From a checkpoint of a small transformer trained on Wikipedia.
Size: 14 layers, width 320, 5 heads of 64 (1 for keys and values), MLP 832 SwiGLU, vocabulary 8192, 17.3M parameters.
MLP neurons of a small language model. Each row is named by its layer, matrix (gate and up: input weights; down: output weights) and neuron, and shows model dimensions 112-175. Each number is 200 + 40 x the weight over its row's rms, rounded and kept within 0 to 999. A neuron's up and down rows have the sign that makes its largest values positive.
After each neuron's rows, "raises" lists the tokens whose logits its output raises most directly, leaving later layers aside.

L11.gate255,260,227,245,182,202,194,159,145,226,220,243,164,176,161,158,208,218,242,238,164,177,210,185,201,220,192,165,212,157,126,214,176,182,187,205,273,185,123,170,288,229,196,236,156,196,226,191,261,163,222,159,160,214,136,247,223,152,211,189,191,209,266,239,223
L11.up255,208,210,220,206,233,128,198,230,266,245,256,210,217,234,206,251,216,271,238,175,164,180,123,210,260,180,170,193,191,158,258,226,196,251,219,150,129,170,259,195,112,243,172,174,145,253,111,225,182,168,237,167,203,156,239,232,250,278,237,194,219,223,214,187
L11.down255,164,151,197,197,147,159,181,201,180,161,149,208,221,199,227,142,173,187,264,206,208,162,158,233,117,293,162,202,231,208,218,244,216,124,233,185,208,216,227,203,287,236,215,160,228,241,210,239,164,136,268,155,165,188,222,155,174,170,196,193,211,175,227,161
raises: "ure", "ination", "ured", "ures", "uring"

L2.gate399,129,216,190,228,193,225,137,168,149,211,235,272,263,183,194,240,169,279,181,160,167,272,257,120,176,137,157,189,148,228,197,179,219,277,208,226,204,269,245,237,199,257,180,175,213,221,182,194,268,224,165,223,208,160,214,218,159,216,183,223,169,196,235,192
L2.up399,273,158,223,211,264,166,250,227,183,266,200,224,174,211,154,202,247,228,257,144,201,178,177,165,143,240,178,191,256,220,220,238,147,202,183,167,197,191,238,217,219,208,224,164,194,181,171,238,273,207,287,291,204,203,196,263,166,238,144,199,197,179,230,200
L2.down399,176,180,204,214,277,218,108,120,219,209,229,260,270,195,143,153,204,216,203,220,223,193,238,156,167,216,194,150,192,154,236,175,129,202,175,218,206,164,128,155,209,174,168,188,225,209,188,168,218,223,186,187,145,219,254,228,194,239,146,284,209,252,211,213
raises: "ship", "ies", "ates", "hood", "hip"

L8.gate621,168,224,220,208,202,155,191,238,207,287,258,188,141,160,197,236,194,172,201,253,110,183,220,234,187,168,168,203,195,246,117,172,170,237,180,179,246,172,215,135,240,148,233,159,157,220,222,126,191,141,131,165,173,183,168,157,261,181,187,253,191,199,161,205
L8.up621,163,116,205,224,285,159,190,196,185,152,201,196,176,271,206,189,140,241,225,166,119,184,175,157,177,199,276,178,149,189,153,144,161,194,164,168,203,240,193,179,227,262,165,158,272,149,194,149,169,195,229,196,141,136,205,170,184,236,226,220,177,138,223,150
L8.down621,176,236,244,230,174,197,112,222,229,257,229,209,135,157,173,205,218,162,167,272,229,225,183,196,265,174,146,207,230,226,146,147,233,267,198,214,123,223,171,259,214,159,226,173,217,180,280,131,258,210,207,238,197,235,242,204,119,184,210,218,157,142,159,198
raises: "ative", "iva", "ima", "ira", " Scottish"

L10.gate732,224,173,208,190,225,290,119,226,157,202,213,232,214,232,202,202,205,211,258,153,232,211,196,152,169,210,184,228,193,191,246,187,240,203,59,181,198,182,179,208,206,179,185,246,211,177,225,147,145,251,238,161,207,162,207,283,186,196,189,227,127,112,221,254
L10.up732,198,226,102,172,217,205,178,252,105,214,214,231,265,212,178,219,174,203,227,224,168,196,163,235,191,221,144,165,232,273,209,225,230,202,157,179,200,184,160,175,246,186,152,182,205,169,216,151,124,276,167,237,190,131,245,226,154,122,222,190,211,144,170,274
L10.down732,202,181,180,217,211,208,218,222,244,215,178,147,150,212,170,196,199,196,213,158,242,196,212,169,223,234,239,226,197,104,178,225,188,121,205,206,221,240,224,247,81,178,220,172,161,160,193,208,190,208,253,177,200,257,97,220,276,192,254,233,208,182,248,208
raises: " is", " are", " was", " includes", " has"

L5.gate360,134,216,219,150,184,184,218,220,198,268,166,217,222,231,114,215,187,173,169,244,175,137,163,208,160,224,271,293,189,188,194,191,193,204,210,205,192,214,231,206,277,227,257,172,267,202,184,147,148,236,191,256,185,121,218,231,201,179,190,242,204,194,173,238
L5.up360,122,169,186,202,208,248,128,174,179,238,166,204,255,319,203,198,251,254,224,178,187,193,199,208,216,199,143,251,159,206,224,164,175,187,260,232,162,227,202,204,245,171,188,190,246,224,200,211,229,263,154,239,205,176,242,149,180,188,186,197,136,154,187,198
L5.down360,174,180,206,215,189,231,186,213,181,184,190,202,97,145,191,144,177,274,188,153,304,238,203,214,273,224,188,268,208,180,174,156,260,133,208,234,217,94,258,164,139,220,263,221,263,246,231,190,201,196,221,232,168,165,241,245,215,173,237,164,155,104,163,221
raises: "ver", "ves", "vers", "va", "ved"

L10.gate687,152,149,290,227,244,199,245,289,139,229,232,181,182,193,226,239,208,241,173,162,210,229,144,126,264,131,177,220,204,279,183,210,207,265,188,221,225,217,204,309,133,192,239,181,151,209,140,187,165,220,203,192,216,210,189,175,178,229,249,208,175,209,183,281
L10.up687,210,230,164,130,197,166,233,116,165,195,220,232,201,153,218,146,161,208,183,168,213,179,186,192,191,244,250,217,138,223,270,196,252,169,201,183,233,226,205,191,173,199,248,246,259,195,204,159,166,235,197,222,292,226,161,206,240,219,156,174,305,239,238,266
L10.down687,225,157,216,212,189,236,180,171,211,264,257,196,120,218,193,166,299,244,197,178,211,138,138,223,166,203,161,160,210,333,212,180,246,174,211,216,229,203,153,251,189,218,247,247,122,186,187,237,184,203,204,235,227,212,206,202,117,252,248,241,241,193,150,226
raises: "red", "ers", "t", "ed", "ered"

L10.gate614,127,204,189,205,242,274,190,240,143,184,213,291,170,165,173,202,243,205,222,194,178,150,256,236,240,228,243,182,223,232,174,234,206,218,158,222,137,251,128,115,233,219,177,204,235,193,178,199,220,166,222,276,171,181,232,219,240,197,211,252,138,224,197,210
L10.up614,171,165,191,220,222,184,182,237,209,215,234,206,166,185,164,209,234,281,227,210,172,159,287,202,219,227,174,198,195,302,239,200,134,222,195,165,186,286,211,212,212,173,253,206,181,260,218,225,164,196,245,174,163,179,174,255,225,156,201,172,180,202,223,256
L10.down614,135,162,106,149,231,143,160,221,252,169,233,239,137,214,246,238,220,245,247,201,183,194,180,269,194,175,225,214,177,217,143,165,200,168,154,243,174,248,208,219,242,137,193,213,96,187,176,207,268,207,182,260,199,133,223,257,225,246,237,285,183,172,142,182
raises: " that", " how", " whether", "ception", "eat"

L6.gate173,195,207,213,233,208,185,214,214,202,253,220,215,279,188,159,177,258,232,188,152,221,237,204,144,210,218,158,195,207,171,295,163,189,236,248,230,213,200,192,140,240,206,178,207,238,220,166,196,165,253,195,226,200,179,168,182,299,220,188,168,163,219,174,165
L6.up173,165,252,158,170,163,200,245,173,188,207,273,210,236,209,236,281,225,150,169,234,176,174,167,181,267,265,185,228,223,125,202,168,272,201,214,235,230,175,215,216,228,187,225,279,256,209,198,243,192,220,205,204,216,160,207,203,263,166,264,203,257,269,197,160
L6.down173,231,167,216,154,206,245,214,216,171,127,178,212,167,238,214,235,267,221,152,204,239,220,190,179,154,98,140,245,208,223,143,220,235,124,192,215,160,244,138,144,173,138,227,98,225,179,165,194,225,180,201,187,261,157,145,175,223,159,194,178,220,246,251,236
raises: "und", "round", "rate", "se", "ree"

L11.gate169,274,174,234,246,208,248,179,239,141,186,264,224,249,175,212,204,173,214,155,197,239,194,176,196,181,200,185,269,227,183,211,242,155,191,205,178,261,225,199,212,178,186,257,239,214,245,281,225,176,255,196,257,164,187,234,188,215,197,159,225,211,154,198,235
L11.up169,188,257,137,230,202,242,231,201,229,144,169,290,257,201,195,209,173,222,141,153,199,228,212,162,210,253,102,195,192,164,269,288,198,169,150,200,241,139,252,231,177,213,179,181,220,216,181,205,233,185,214,117,282,226,205,199,230,238,111,249,199,219,250,251
L11.down169,213,212,226,234,223,248,175,242,171,262,305,246,184,190,188,183,214,217,191,173,269,193,223,210,246,205,179,192,194,203,262,254,233,64,259,160,230,187,211,278,168,164,202,182,220,185,223,103,118,191,218,192,160,184,195,198,241,215,230,216,246,133,274,148
raises: "ly", "lies", "led", "ized", "lt"

L8.gate193,113,213,166,202,178,217,205,187,166,275,240,235,192,157,181,183,123,237,157,245,163,199,172,191,178,196,166,208,288,179,219,197,219,292,215,199,183,253,204,217,237,225,214,213,181,142,214,195,127,205,208,170,206,153,187,224,164,175,170,173,148,206,156,236
L8.up193,186,218,222,200,175,191,156,168,162,236,235,195,174,232,100,158,199,217,218,226,291,287,146,187,167,165,173,199,225,188,231,197,247,230,237,190,236,210,175,198,184,146,248,194,121,106,209,172,179,144,145,162,206,210,218,239,147,206,207,104,220,284,181,140
L8.down193,233,202,195,199,216,184,212,194,187,131,195,168,145,188,193,177,252,198,220,200,251,174,153,191,272,140,167,131,133,215,224,223,150,80,200,225,253,169,196,152,170,229,213,150,202,191,157,210,232,186,169,129,213,219,182,136,185,171,222,227,274,207,301,166
raises: "\n", "\n\n", " |", ":", ";"

L10.gate424,182,174,279,177,244,196,208,186,155,230,205,268,147,180,227,166,213,205,119,205,280,119,164,201,159,221,131,172,202,209,172,225,200,204,196,200,240,206,183,143,199,236,206,256,218,225,192,195,137,158,120,176,196,193,151,208,179,220,209,317,217,175,192,261
L10.up424,230,146,236,228,168,194,185,201,300,241,122,156,256,184,145,182,132,158,147,183,234,156,291,213,158,247,277,240,223,126,223,170,256,181,165,206,212,154,230,232,263,240,235,183,278,230,164,164,214,258,245,228,220,157,260,197,214,211,190,145,198,158,176,175
L10.down424,182,144,173,219,162,127,125,163,211,201,104,206,194,264,185,232,165,209,191,223,169,264,287,180,202,157,244,209,147,177,212,227,207,154,154,205,216,198,214,287,169,142,228,236,268,203,163,138,169,202,217,233,204,166,286,143,223,205,120,184,198,175,197,227
raises: "d", "ds", "s", "ave", "ically"